{
  "n_kv_head": 7,
  "norm_place": "pre",
  "positions": "rope",
  "attn_scale": 0.125,
  "tie_embeddings": false,
  "init": "uniform",
  "init_std_o": 0.0,
  "init_std_down": 0.0,
  "optimizer": "cautious_adamw",
  "lr": 0.000531,
  "schedule": "wsd",
  "batch_tokens": 65536,
  "doc_mask": false
}
MLP neurons of a small language model. Each row is named by its layer, matrix (gate and up: input weights; down: output weights) and neuron, and shows model dimensions 48-303. Each number is 500 + 25 x the weight over its row's rms, rounded and kept within 0 to 999. Numbers have three digits each. A neuron's up and down rows have the sign that makes its largest values positive.
After each neuron's rows, "fires in" lists the words (lower case) most often at its 100 highest values on Wikipedia text that the model never trained on.

L4.gate1072:492482478477542439520489467510470512485512474499468461456511492503493454469495546478487534497457473523544539483498479502489492474502513481472501525536497481520503539446475482540434498503481530523531540501502478500481510551475484482523486451482517511465502568490506512500480484463518485552495499503470547485517483532485512522521496480472501537499486533509504481478503526513492504529525512557565524456522492503500515492500487487535545526513478507507585506533482497495508529524505477496502471527488511469474516537529500494481510554472486462479535520539529447477508461502512488492502480541518544477444481530497445504506512514518512509540498531472479527488496468499511493502503500541517512519483495506538495475521505518474519482515495492558481491514463526526509515490485485
L4.up1072:478520460508540539493451545442529519532492470483559514507494519491487505522509506466465489479436468492503510498519526520430513509509512496506494498488493532515517492464542503509514542512519487502478506526536496477498505507504487511477514471516489522489515502529473523511525565479458497506513494487485492524494502497485496484477490526513490518512478454521501506477492478521459462493491494514446498519548489489485529489513544567516470469486508497468490531487459533496466536529456523487486511491485486507508492474459497491501473503472523497514498493505498502509480499473513530553496521551504435479478484450480486464473513457489517494491521516483454491482502494492517448474500475491519547476461459487534491508502547455531499529513513561481463479483461479527491514472514511
L4.down1072:494469481488518538516457529481490487525501484498524520471460516503462461546557522511492534520483477530515559507535545517485515499502552444493479488557496489503492513472520490471492474500483538482504509546485513513478506528549515484485483526475491507487504469518486517472531507529480511537534491510497470457500501503522506518467503534524534495488492497544509523499482478495488506505516519502472506473534444468447504467494515488524506457475473490465473481498474523491516561510479545477516492509518494510491510491521473504482495469492500501521507479541510503455513507454478510554491509562476480488471517521458441460519515473482505465512518493510475566484504504519485475540511470490514502507463496462548506528484516506512498501462493502513508536469416489525487515457509463
fires in: "one", "an", "for", "chief", "anoual"

L4.gate1293:493518482468514496521459499526458504540457500510464463481483517496474479517539483492524506511529487491486493563487531487466493493539495484526468472535485521513493506531502485509480492525515534490513481480513478499504498459499450500524484521549520444512493461496497500500484481460508470493465469490558513486490492494544491498501485567500475495468484474512489499501500457491468474519508483492532507522474509511547487474501493489538515503487496484516471487484499492501501495480488504515535485529524512515532477499524540502524544533475508523500503471530491462501553462500522500514484500509495493451510521536513574491497511490511494452509530505518490487502450511510512520499499528475505517542475537502496517513541464549527517444496487494483457509523508553498497448523496460
L4.up1293:489473513463480493535498490515467485551498493503493524447472524548517469516563520484450506518519486516514472511490522517513516464475516503514453473527511483537462454498500515484489469510520525512518483521482495540528463511486508489509500483522539464487503496486510507493467492474519460508511471500525529521502494466533513475492464533492496472516515483488454496459554509461485490508476499513496504487490468544542545522507533499492504514450498474521486511509512526529504501491494477521525500505472514513541493503511461493499525527494475496534515492538492459499515461521499472515528510503529509468461474491530526504526478508507480481523507528472485506519471483530482507507488498446503525562513491474508523531554494561503568533470508535478441509495538563549493452472497477
L4.down1293:534484527468481507512489462470475511541506500453513487488448506514485511505516486473525521474513507502505540547500505397463517510502531499507450517522535493558488512471513496504496487478514572506510516486512529508532504447489470492505524482517499489491473517506535523483472490495552471507474457519546541474487514496494482533509491547467490501480520504427486512464500500480506500499485510483523519485485527502511510510484488507533475501507458486530477487501507475535499523507478501522543470493541492486524486537494520519515466527497487535521468458524494508498515497534521459497483494516460474461526535486492543499541538489504486495499548545523460507478471534481528529464535505513483504519486468491523478510512445536530483447499475489490505481500493534508503497529510506
fires in: "center", "park", "centre", "stadium", "built"

L4.gate130:510500505516509515476517475504524483492468529510500496508491513496460460501473521455501515427532478511521490427551519506487472459535513486509497452512508490518529473467497490526451483484536526503472490561527456510501514491492505515525486470466484497489521465516526480522468482489552543502521495514504521471540543487469497497511540531506486477523513506500496493517480508459476496488480443453492495522499467500498493523518493512510508530501520500532507491477532482518471502536459494489511498468508523491493554503502482506485496502496478501484495529439500511572507497511481484549526458499480518508508477475478474447532513494462454526490526540497482503501510464500497481480442506505451508564488466572508500497513530491532466489496535512514497508475473488481511508461491488
L4.up130:445471507456469504508500482502532503470499563520503480532509476467478496520488495532500529449505480463492476495527541493482485452520489523491505492493500507519527516525511496533517493451539510513453478536478512523524500508471491511518480486489503548505507515480505462473511466462519497502543477521483489470533517494477484454518508537493501502545552457475515460491509467471503507541462488483511483487513479490489467497512465470487516490542510464507488478490560459510482526483502488508524519509489564541495477510482485501492514496536557473492509487462518486491472505485506464480515502511499492458506537491525494460468507491522542510512518525539516483497489499524479481462486520491470511518486449499514510481485496502506534485469510544536501535509522492543500478539480505
L4.down130:498498517464430502494499507532528513480504515479499488498496463452494489468501478528490467524476497528477476545531518495494526530523513504487539486493518515540499502513492501531514495536463528491490512509530491516510494470489525506528460477520492478503484471485464488507517468499464480486543469488516529489497521513510518477521505467500498510479539494509503542487540506484539504528564533508525530527501521491532463544461498492517524468452510468506506455468516451496510467526520472536494500552511525504545487465484454520491510477526496433506485488476502518536500520527536511452500492551486480486532522463530534511484544523500477489479545471479555468507511485521478494519496515558478504479492511469523479526462451539486523504487509559508461489486524508511516486494493542
fires in: "well", "year", "years", "same", "day", "days"

L4.gate865:516489528540477486515561500466503529524512491483482482504466528461481460539526493493536511520483526522492477540565461517495487461503465505473488495487505447469485487532506492481469510534516481509513510479522547505486499499484502489470484536479475528487487468482518504506535457551492520488526427533580496527539551489544520520470499493519426483520519512524501488533480456488470471512512513499507512480515493483498480458467506466486481474504488491512465458480504513500539453485536486468481502543507488476531477505510490504500470507498473509480533510452485489500562524515531523525501485524504532518503500503502499511478470455483486524493484470511482510502499498499472553495477556508486457532507524522531515545548525461498447570483458501514512451481515534536504491497492513
L4.up865:501481484507529513519480482542490480539493523506525515460458473506460482501514469464465471493519483483505552504481503526497471510573488514531495499466497477510554509476509499497479528492493531440515488487529494500489470444470494494511494472498489466542511514475526493489541481490554506491496499500465522496506483471509492499505495476520480489463492512535522477458511447527507503552484488467510443496482466498498517519519510491502474514491514508517495507538513524476535499493507506501519471509539499528469502526536489521505478519546504504548459477505510436504491510513513574514501507523536497504506526517494501524485495502508501525502496563518429494495465492451459502468491481506485521545512521533507518470515504454473502463494501471547519512484492514513518524501457521
L4.down865:497487509523509468494521513499507474492475487510494480492488486504512458467570504531529540492486510513473480499507510493494475455493457520480489497483504485446485482516518489494490519482524462556490505463519532506517469490477526507518467509529492549482492483476500490441540476537506478441529466541552450472548490477552525515490488499529473527497531531509516523525457472491453465483487523536528490496507498517517503468533501514490517554502459467488495491505473452540497477521492522489486465472523463505497471493526494473488480512506512495496490501476489533510462503437494490516503487562441462503513476465464470522483493512548486511520466475501511467502506576571492508483538506496536478508514506536453494498510497493495490537560506475473517496498518533507452510482473508
fires in: "he", "she"

L4.gate706:493541509478502546446478509486522459483490506540538498499475497520480558473497468452531465489512505470510470455520474529505516482520489571522517485503495507494562520475497512490506536496505523536507477515515479523478483497507494512494558462523448427518527520520534511524545491463482522528505524485460534489516480513489496460484476494472476482512512509496487492461526481504520477480482475500512488481458475537464503443491500501470492530502525482489490534536511496452514518527492495491493486447549485521482496476524459491472449520476493506550496501502517472529493492488513461501522430538480492459493495445484482496483463509501488494528503506514536486477542467481484475516491484539495501514513523513552515491503523469523552495491481487520524476507468536471536512454500476
L4.up706:512499483505486489475460465502508495487517507470522536448466486516487583478515507495494525519538472511491500502478481509439504464452508514494553567519486506515506510465485527483511496511463497530524483474530469494467499494483500490463520478531525482466455506496519516479522549452511474558500542493453505493526505530500489512487482461539532510480468524467489472514537519469467475551524501504497478489472477497462511440524532452506498543503502472506554523506482490456504527532483520474492479521534502556469548493508450496496489507477492495533499507515514481505496487482500458495520449509510493498482466485494458486458481486489442475505510491478508495504510441508495494504469491537450516515500525479558519483497502466464562471508512475517549491503488509497491515439516493
L4.down706:510483449520494495493516524488524462490463518471457466501488522495488520499474498489498496494505494496523486493453507343479522468493492480535507490530484517437528468500497509455496518480529503512480504498539488492525490500530558470507503484497515524504500508501501512489515453516499476497494520565462495502525504526525512501499477498512486470477519426520528480514507516498503479505521495522485491495524510487452501446463514518535507473524510517483477444481512498482469519501468521494535491503535502524482493495496474475518467511482515519523480472493517519484493462484486482529487513490538479485497493509481515480494500549502517481514499517534480512515479499504456487571524511495494521483528510475522491508481525481541523524532507547498492486474465498489480511484498485
fires in: "a", "for", "one", "an", "in"

L7.gate1109:464476530503512519525506505532503473500493473514503518506494497509454543486478507521481519496523488496488534478485464506496452515511487491461483489556491470495559529533477470468484475495508482468490481484501519542484518474507485493480552528446484498499513447472468550476496489530458488510557515452475500487494573490539497504527528507490505489512559515509507520522484480491494499529510480495507490489506510432519495498523517501478545517538489482486464532460471523508478471469511516440519496507525491483509477481528526458508494501509518514461508488517508499497480482472481481482534497464465496499503481487468534513501530438488533474533531491542492526445478486480489499490479501478467524493462504497488502468498471472492486502502541522523513525464479475459505504512492522
L7.up1109:539505514503509480489513465508468518517493480449496463525488493487525497466471513512534524467503508492517572491498502493474499503502534463510474507485487519492490495500528473537459500514507462528537460521529524524532482495489509511470492467495482511513522534454524491493510509479515562493504478488489532500521523546526478497494489538528489546499522521537529490469512507539521480544501484512503480463475483561500503522479485495446482507494482542501506499529497507512536462547504484503514487528519529510508507483507467521476514460533472501511503556522483504524476514477496544525447503493491510501467510490473537478491462458529512537524550542497462458552492525525530493504478483483513479461540508486552486469535475504541503510529492516492502488506488500496481551521473550
L7.down1109:469484474530504506520517484514486514479536474533506533520498500494497520476532497517471509489516486503503475499446505529480510502488482476483501556526521539545522505476488540454490470457493496500495485501490542491486488482490521424499513504493496460545510504453459511495521511508510498432482489517473581502516508540487515506491540540522457510511567522442515483498494474487496516485490478473471479482490500467531484489486482499489514548515487459507487548496506511484537459508506524533529536561459487522522478507536576499533524456511496543499521517453453533494535515525458500475474493469482505542511488467492552509501520488454495518493518530506524511514538537487488518498520531523520501480500531480526526510515523486477501507510527458518518508497525491482491497518500498
fires in: "not", "t", "i", "you", "of"

L4.gate1141:472477467503529459449526529475507493509521529505507484522532529500515523497492495505497519499503475454529478511488529496456509454490479490480535508533500536482512534506530518505482503496540519514469499544487528495510477502492523472542546477495509507484486481515506486502523493509492504491523484481501510466475458513511488521496517493533491499504527504542525503508515505510552527479556486509515529466509488522513488473512532520486491529505526496450510446450484513467508493454570463508493506527509537515541486520492502471504469507516478498499457505493501477473483498488505552520467447476471467491531513523426475498496498465473515482528496515496515485462459520519476510517511482531491496490541539516473542429507521513527474478504502481510405489499478491468539501460494500
L4.up1141:471490463494583550522497496513501452506483507498486494516533547471542486503514484534532499499495490495395475513475535512510489498486483497547524471517490517485479546526477499511517526512479514523461535503484569509495454472494494530478497490498467499499509471480520511489448463502529496489449502506459494493481501489546472529476459507533497455497472484488512559521541469478466496534491490459480467501491514478489472479494490493523484533542492509493521472495493513504516491511515472523544538504548456510533508505490497436520446474524482494513529483495527526491473522507465518507496506484483500484469486502459513496504555546484525464535458526497529518514545463475513476522493489516497496484494477543518498499490464481515514507465503492530480541503532505503524473503541492
L4.down1141:484566519519481484540466518514507517515478474445529574518511507497523483476518501526473516525531495472475498483498502484508520524538481486496495459456536497455506491510498501463516532513475535517508514539507515514485511543534506530488497561517486493509524511502504497505476527523504461498463510475488482513473523530482551428515525454457517524504488468483500494525502494477444472488494501498520488510431457502478516489485492523506513504509487479509509582525525483503538485474510477517528462534486496497472490461542502477491523531510486483516484507449511546515526510470522481493496507535535498530442515517541535540496477462534512494483516493515443527494506526487476494465497536474503515504466468495482431538517504509496525493477489520538514543460542499505491531475479482
fires in: "only", "friendly", "fencing", "weaving"

L8.gate213:487518542519511509515494479518489478508469504499562442470518521497518519496488547479527483514520500530528525474521471526498481467512511448484459536477483494476536488524535488481542490488530471476521478512493500515533487492540531494518510518490509496488505513512521528501478476545530528474481485492505528503505499498488539523517501507452511519501482571527523490490518508549515480514499521511486526499496503587493544467508525483471464530516501487500517514524502521464565495518504467482464519559491524513460527515492507508530540449483501518492471551481492479505555488484441518493452488517494524523488494507490504526513485473446507508518507517471470490539506508485508508485462520513486523503467501516492540533477467488507495531481497486522537506482498543503521523496489490
L8.up213:523508505490491518486521501511500514563486503496532543536504476536510488515486498492512528522507514526547478528543474505439487439508511509481510504515538511496544464473463500498552578485517513495456529524477494476497493471542480506508535477504525479526507504481467532489518495506479452528517506500474530441512475516491448495540469553523503497511523497490512551554512491467487517502513506491461533498507492462525515545522487500545486507471544526516472451518474489487478483489540456516483468468510501538461491535482526488482501513465466494506537503487518463498534476519535538458523502484453487540497504466504457502510483482468517498516498504519518486494510509511494561469498477509519479439485512505508482520517507489470506503496469505514509506514537469505523497508485498
L8.down213:526484518501502522463462485494452521526462467494493534506508504543540483480525512564514468504490494466509525562448528516507508484492528495503479512517494463467509494494446530512477508450513528521438500487499526474495529502492475523471506432541524483462508479459493507515537520511555507525524526550499520500504519516508485490473543494513483467444483475525461475490469550512504489515442505508546501488500510541488486566498525516498474521503462482485472504521524478533503485504501536494517498511538520538502540472483526495512462513544467521501504494511486511497473503483479468459502519488518486505479515503520500472471450503533502477491531520480494524468528491514524499501497522504515535505489512477443520501485555553518487484520520478480491505508485524506488527514490495
fires in: "to", "that", "which"

L7.gate69:524488501492496483499486537536517542490518505468494506460528488501521495486500530487483491499508502481548570499481497536497481538490466524495477500540461511531542526482511495492454486528513475458547500527522484542508470463510484520454490518476519492514461506498481533454526501508514543514518492471516520522496540491544483544465550513524497499501499524467507453497500473487509529516534485506473513508461479466501523538510514495537511530503505477489517513457495524509521503568513510503520536485459569479514532472471510504461509469523500543489499517488477504488506499521450535516543512499513494547494520513501518534559534432544517527516518544496513464467489517484485523409486513515491499486479462520536542506484503493525514533535512513507506532481503530464477493537444521
L7.up69:537513498513474493500502499556548463472509518523504478517529528531509541505528537500467525498514493501523544455510517536488518508533483487492510526498523521495543526448494509498496466530502438489538527504496538510484504476517439535488497511506506465517498532493475523515504492488488555519472473481501506501526499517541508537488512486512509542497526545495505497481489455533456498512481494524540487488494504520512475544525551497470536507472503507481514500543481503528550472521510487474527503516478512505451475498518483538495518473473491556473476525540506481496523492485513519494514459513495495490456549532500519498511482425505503561524529503458529503530506499474505498497499498537496503498486507506485524488470472466507504531512507453483512542492537508522529508491455517
L7.down69:489509487492458480501478519559450532508430490488470481478495484499533469496491516504437494480541513495567493481472471483491491475525535485521543507486476531613491528495530534475494488484457468480487488516453545490487510458548509489477522499497512459491501551493474496512495516531535557515475500532484532477525471504529475490507546519497489430520511543479460492507517480483468493511524520557495506504456511480475486489507520506460502510491506502458467518495504493503508495528517541505501532533482502540469517493541518507478507475496506518475526481502493519502516517465489477503493475488450506542482515461512504505505508449487516521509527505482511510443530518466519509465486518500498501460488463489552521489496501462497492523523501513527492496519530514509472556511502496
fires in: "to", "t", "never", "not"

L4.gate1146:519462496470488484471495514493495455511494479500537458449535505472524515504501496489511508469512505522563493483514465515462464513498487511468504521535474509538462481488493508486498439469542514491567508469524495510523549533487505504529514522497487493518505519552506514508477497500511474524506515483464525505527491452477498528519459506505534502473500531479509522532503504502515511552486471508488480506474512506492540520524502481495507496531506500499494491509472461495527485548490559460509522505441509490513525489535471494484542556534500467467467505490505459493496480516528492519488505490489517477485529568531500505498503484532489505461515543477448482492474491459508513500483533507465500542495462464541510520510538524497529514486523494497458486521485501524472486510475463
L4.up1146:474501494481510497492468510497533482525490488463498442524524484504495505540471527520520505486539481511546481488533526520471468487470447520501480492511452485515500506471475504500530454498505537534526452457493466559481488516474519494503478478490531518485532541562499532493493523537499518515497517483508488580524518491464471507495498474468498503510517500467509460522506455499486501504502511504543504486530490490532512517499465514474489462472500485480470512535489485531555454484484542478471506439469471470530529485469507522497550521475473486495469535493508498533532502512515484498462559459489490517530470491461492495527467518498542470514503503474501512536459521484519468503463514513496476522549489500535498505514465492533525502485502502472515513514551514480557548491494519
L4.down1146:499469484499532495503470528501467494514522515492551438503541449469464525527462548501489495503479504513529486499498523361496485518503528466530523498533445473544494483495501530481542470522499482506529506460498512482500503523492517496515463492487540509500493488533490533483482510471495465505479483475507477555526499497482533528507537540494514489502536486461487492480498485501502483455522496518525479490521557507510488511506481521514524504513525500534462467506463453524507484494510501493482492457489455467540512494463513514544531502495496516490539508506494479469481484489501502463507526472511523527522472480513501527524481517487518503495460458489495471500491520510508538543466514465466477525528496484449472447512486523500472534509500509513483496512524500483506489495491506
fires in: "that", "new", "then", "original", "since", "current"

L4.gate137:506512499494506514435489511491465484461434497517508502472515467483510454504516501468509529472460491519443519522525494513471500447541481525484498515515505441492484532476504472518447488486486511507501539509515531511450481495474531559483520539499473478543503446542491482523468521508446526501461490494533535498470491490492499482540493441481499533473494490499502495476497484474507471490514491483518492492496475569457512502551482438492491547516491505500518476485479498451495498497479515510470519503504498501534530561484491496512481469516555508530514508531504462544516522475534481514497520548510497530488511513505471455500465459509481504509532500509558510490487512538511456478486452532470510494543476502525502500507490489511525515489488483533437483433474492521479556552488545
L4.up137:498511514503537549517487506520573513494527469507490502467523520484445480502491475505445537509532480488521462447523478528491465480449495499468484451482478477508511500499518498479472513487495468469534518501554505489487509463491565493498537463500479495454545521497494534516456510488486526525475502448530519522497519515525520479531474530509530451522478514500478497517503473501566491496531450511494461528521511514518507501484456497486468506532527512515505492514507472494527492464474482522509447493530526515484530488504455513488525477488515508541506499485475516539495494520461454502498480502504538485500519495498483500483476463513479495477498519481511488501465510495506533491484505514541540439486486497544462506550498532471495497541505531531508525466465524509491498488506492
L4.down137:505508513542472525497534460482468485467458531487514468489487528466473444495508467472515503454492499519490475522509469541502502451538544486529465488511522469482499511499542465497459510504505487562488523517497521517475490499516520527477506533465445508552495483490487500528463480529463530495509521493529528494466523502528501489540480475496496502498520513493498491468470491450505495502533494460477508482481546540450484515514460452494474517498496508487486476453489508497494457479478509501476497477567494505471506530456482493478521461511532501536519466474538499519512486475516502512494521528497521530487495537487497495477463482496526496511494503511558476501488514549534456501514502501455503455546475475533451495495485475488520541490509474535469542472504527492480568509500518
fires in: "most", "some", "such", "all", "not"

L4.gate1621:474487509457488525482478451494496477517538524525503560493441514505493528482483490498545516502500478509450516506517497521478488459479461523449534502470538507482500519514509511474501504491494520495478443510505493527489481513460496464512513511525457510526531468502513465517521498529509480497546469508514530509496488524495553453488533461494480506468499545515508514499487510506516468527534517462476496523470489481472456504494483498490499491511506519500530503491482457523488479516457464454493499495541506497477482481491466539523447475474505553524491496544513496507504516458490476532528510473493475545486481507538455551487489474495498525481476476582496517491545511569524528492473455539481523511530529498539531521465511463479515502502470472453521464518527498491504522513477521
L4.up1621:528506479500524511507522528504460532513509481458532495478497512488495504473513520515469539478491484480514512478493486533492507507486500524420501464484509487497497480483503501499486506484437487509526507514506508530507544529458512495519453508496491509422498489474498479506499527496525476524469529507505494489521543475486526542539475455516471508501485507519501509495495493499504521528477489505562529525519483480486533539498471473440527515515506512485510555528554479479538492520477492477497525544472573479489531528511440535483491500538524479515503481556469480482503518508489503546509463493496534472506524473507439517498518527537432526504474512479477505483486480503486529492450533520496528509494489524525538508516516509457509474444510531512521491486533501480496519494490477
L4.down1621:467517496514512518475517464480513458508481524507488515526464532459494517506496499529563479510486517517520495506497512527454487467480498490479486536492516533445553509519507493457495514486521535481519478458498508497517489461491488496512503490512492542522517514515533489482500465544514476446527497535477548523511481486504503458489507483487514512500505494511494494522468532455501470476537519492449476473479461486519463472515471513480510513482501512520466494496489492515469392490462471465510483468588476517516459530475512513494455501482499530542464501473486499496513511441526496492514547483493486524479524485530532528487482514499556469481485507544475504556520548543525492458493515517496510518509523480478473506487517496483513542530521493464530497487534486492539501476490574
fires in: "he", "she", "with", "so"

L8.gate1440:525499505503486516508486532512511501485500468461542488521479505500529511478521524476495497526470517504522517500549502547531466492536500483505524483528541479505504472520471509520456493527520541505520485498493505561538492457527514514494494501494455474470520495468548506525451463499544544509507541484507486500482532529553488532466516507517495543519496533489516488525476479524525521490483495451522481513496514517475502496516486433494445470513452498490533520488532477469463503463499496452509510495493486522506548471460494510491474466546503455484492550491471481510497461526494486502489484518492538533502484483513478506500494538534453494493539479472528466514539518510454520490494512551452539496461530528522493522538482546525482458503511481490507530492523542502474477514536521
L8.up1440:480497499518491518505473449547477461494512508502512544490496490527492543513507499479456504511510516484531538504507489505456486485532503517530532498499504499505541476496487489513530523493511514478509470490431479493567527477538498489524496533521473497515531511454489495522449497519517528451546484526519483475514490492563526541497521498484460524483514538493492493518510517507515527522468479513501492525562531513446467488547498443471476504492500515473527550477493491500497467532526515528496535529468460520506508472476498520487503491521584506500469489515505477524523476485510498497458460521469500547474504476510463505529458474535504526462529513490529466537521489492485509511540533533498481531506482518496464534503505539471460513491484466496485507478516469462516528472507526
L8.down1440:448507529519488502526471470557475518521469503487430505498466484510500508531485486466483562518528550534474519491489426466484513486480524497496513505495526511491533487472490498497506548491494518484507468475490457502515527498528514509500475486519544505462502493473489514522520508476488450476539508487520472530526523478524544558534517510531509511473477491516495489489472520469523508523494489479516495478488521532471544467494496498459483503497482557489531500454526537518545505519518497474481537514513487523505497504477508488521471517529487521511461473519472474502499502500506478531465469525481483495465504484505466495506458471496522510519521488535504510520529531511472504513532486503501514473485521490465450502489500452474552508492516505493470514484527507495551521461509511
fires in: "that", "they", "i", "which", "he", "couple"

L4.gate1506:488525490469488509541478500470491485482462510493496527498474473482509502514584506520504538463557504509510549491500521534526531486483509545461537538475467492514469506482528484516479508483499499495535485532499510516494544499478466530458476505481519512478469501558538512488501471484513525500539481517518508513505516515493494491489502456499489502503509498543505475459495467505473525527464498486490487477504463474487478457552504493459485483552518495466521529481504488503485487526523497506509516520503479502490499497530485506487510463525515532452471507490508519469522528496493506474500542481474523490435518509450503481530502503523534500521519521491484493516564471483505499514481482483509516499559473494506553498506492490532486461503502502512501443485480489478482471483489523
L4.up1506:462504492521466508489489544502533470523472487516536499485474487472463470481505481479465548497474482448509522470490481520501467524501526518476534535453491492495487504532508515508496508447455484531509538502508514474466518482469516459479476468540499491499489511542479476535525538465528486510504489537495495502529504465479529525464507504474498519524491546504489512481520467537511449465505494566495480534544519547513480525510468549480458524544461502465517486476480468516499509528508566479484534550509498501490495519501446481526478509483492547516502494505528509507507505490559489502474504499496501462476503487475481476499500499522470500520484519517488524502481520503547455519473517515472536496528463497494513505488514478476515478486465475537488534519491508539487533479490529
L4.down1506:511487469468543508469505484528486475520513479499493475502468512489518501525483491485505502518498461496495518515466469415464454493517471524496475529520514503501511494504511552481486498543488486469494488495514507494496503507462503511550505508517500474474550483500496521520475505497561513541503484520495522522535517498526495457519491485490530497492519479461491517533483529474517503454537512530524523509479544478513491493499504549521505480503459506489452467510488416467484491481483508461512466461507471505506501510498482463539495524492481484505499452482491496528442516494510479538492503464485503483510494477540497508508483481484507500464507463496484543526511575512462467512516499438476509502498498522496460506542500507510498554517506519490500493535523506510532543470492439
fires in: "he", "she", "folding"

L8.gate1110:472514511498501532510485522513532498499505443517496504509501489508500495484523510493500520477514477512521538513537506483497490481495472505499541521475524468488523504469535498485497504492485535503467521477523503535504478483527491503425509509511447489514487497514512523480501522516504490460537545527493542549510539481511494527522523477487527535500506488509524447497479423503505466509493472517498514495472471481478494496516538513508524500483486493483463526460534499491514496487492493485518493535534548503504466484526495477510459489515514516478492532493505494499559512482475513480514511560487511467509498499520455480477513509497516454472525489546504520499514502481516506484495550532515566488495438468502460488550460446507473508489540551467493506487513474502454529462501522
L8.up1110:530485492520471502532489485478480529502467520488493506506513518549521538475513469526496501487497491455494533494493503496493517492495528493423517565500488484520479487496486519483474463525458522510495497515482508499521480500526484543554533527489536474501505515471483513486497487467481469510502518461482474489468523487519471526549483539520486518446523539453500501535527514495506508472475499519495526533511493526486462531474484508503507484495458502471518506494525503457520483497514502488487520475520496532520517508512464481479458528527520512559558494527506532463521469514537523481484489488507533496536451451425509498473527478517519516507515484476513465466548491451518539512507511487501530499533506494506502463499519490502472502516502516550490504488502504494504458461498469
L8.down1110:486530485515502505520468517493495501463479499441558507485498489539519495507510544513501496535508493508457511488485541531498473491473526489526517497508471467507519469527436469503494496474497484520489527491454489521487498469474498499479510502529496520474448495496516507524504511504482475496520485549488537494490518518477490506525466525465542483514485515562494482482472435501465506512529497544501499473481500521438508506521474511516559483534492479532527516491492524529485483484510529506521512533523509471501501478515523461509523471490498425504506521534482503517477530491487508492500498539477468484499494520497531533530471540482536516508472537564525546528484519503501519521525510491491475496517523502509507521507497486517515440503515448469476503522516522512496531491488491
fires in: "to", "not", "t"

L8.gate120:494506499480480517502497545546550527456492526491528497519469527488509493468439503511495544484491497480506457482518506488443519472526473521487502484549519492488539490515500499516478502427480507536509503483506503514543476476466507484496515490514507499545540544467499502516499461517514510482534479517492502511517543524465496479484504484460473516497489532503483433542474465476510489502465478508534547502510478486525545540523501453499493497487485504507466438455533486499481503488472492500492511499503518525484514506524469509510484441493512493451509526465485491500474517530488493499512537491433463526505535505492531472490530479506513489494516436462494531530517479488525490487510511506484492516471470492464493499468510528513510541547479457492506496507473483497487519489434458
L8.up120:435473490435501488503472526473516528488450503535514494477447496462514481490474522541483467471549543468493486502557579508531523518545495498442496524468517550522539493507476535495466480476482489481519436502505512468514506469498507487512477513492505513523486468511512501525481501537538480462527515510499489487530487437461537486471497494461489491500478504497468470495524492524503424519454513491514505528485487491479450484470525447504488465493513494516511504473511477481524474538522494475525504488509499518512510451509479479513503497519485471511495525509469523487512505479468499502515493494526489464545512542475489518479546471475498518522459478495519519513521524503495468537514498531528493487466499484493471507485504511489465517482523502501440502519461508492505469488503475
L8.down120:527500534504509517529507496518489495519480479482495542487515496524485508495537488477530513500455516501497512502487464453455512490499479500544516481511510530503481484492517527499492491513495541461488522473460508489482464491462523542515503499504511521490514534490537495513452499518498507526494520456521485521484531521530486503515490530493504536500498527507527490504500491419518529494535538490489491471498505530499491508523468484497490498519482513515514501503463548485483504521499479479495449535514540516496489494523495517509453472542490519462522479473536541523508451472504486531499516488550524500459472458521540494483498507477502533460516511529533499469456457477511533506501494489482488524511557545474438480500492453480502482521455508439513460502521484527522496502504527
fires in: "years", "season", "while", "year", "time"

L4.gate860:514471520445434496501517476546492473454520518521445442481502509478469478499454503528490500497528515496474478499505505474506519495548507517523503490508456546514486481518497502476496452513492501487488509532534501492523488511432488515528518502508524430505557473491484464472480472464500475487506493488495515496500548524485511477532515529526501478493504445511462529511445524464544537490478537517512471509556496493531476499481521443523512486527533497509486474491506500431467453530512491484511452507517525468445490502468481494483495473509505529460518463474488478530487502502518520522505516484502500462536534509526520475507531474508500495507483523487564501525485480531516531468483528510505476507503492495466448491514494524551520509451481501512460521525516479532516501520552496
L4.up860:437456507485489474517483488497528495483510468489488475483433516477454494478462518496525475502508511492519464467504527487540491550473501547532504500517487545541515514456502534500491528529499516477487519509532515538550452501495504540500520505515532472462527509518509496504471459486497463494526520516439467515519526528495439460500532516533498484496511516489495498542500518487518491504498487530497494536490505478514498477458480465506483488578564524511487496494462503430492527509559451499508458493512565523464467475467508489487450501516438517527510538485483456514470495544521516532511523527502543500484525524541475491511506521488496519532480500515503507507530512475502504466521537509502505511532475506470466493536529501507468489463484473511498479481482486502517517490480499
L4.down860:508513513488478516514512537522438540469499487511531459465457484482483540485458474531509523472482513520510492496461506443527463494469495478493515463473485482540464491522506498529504480493463489498474543493532556474514536514510506513530523502476487506486515499472518479463497460511449450513514512528540500449526502536476539484564461512506490480484511484494478478504461497498505513536499508507547535498522468535509489557496505495453478497513556457511519502527506481515474481497528464476494516513502501478480515498493506492546543479493511517456519509491474473490498480472513489501510516499508485499487507449531504460425511494491509512472469498518529545536489508478526461501505509503500473491479468512497455476469447498482514554475467480483511479487514526523502480486496550
fires in: "year", "years", "season", "days", "night", "weekly"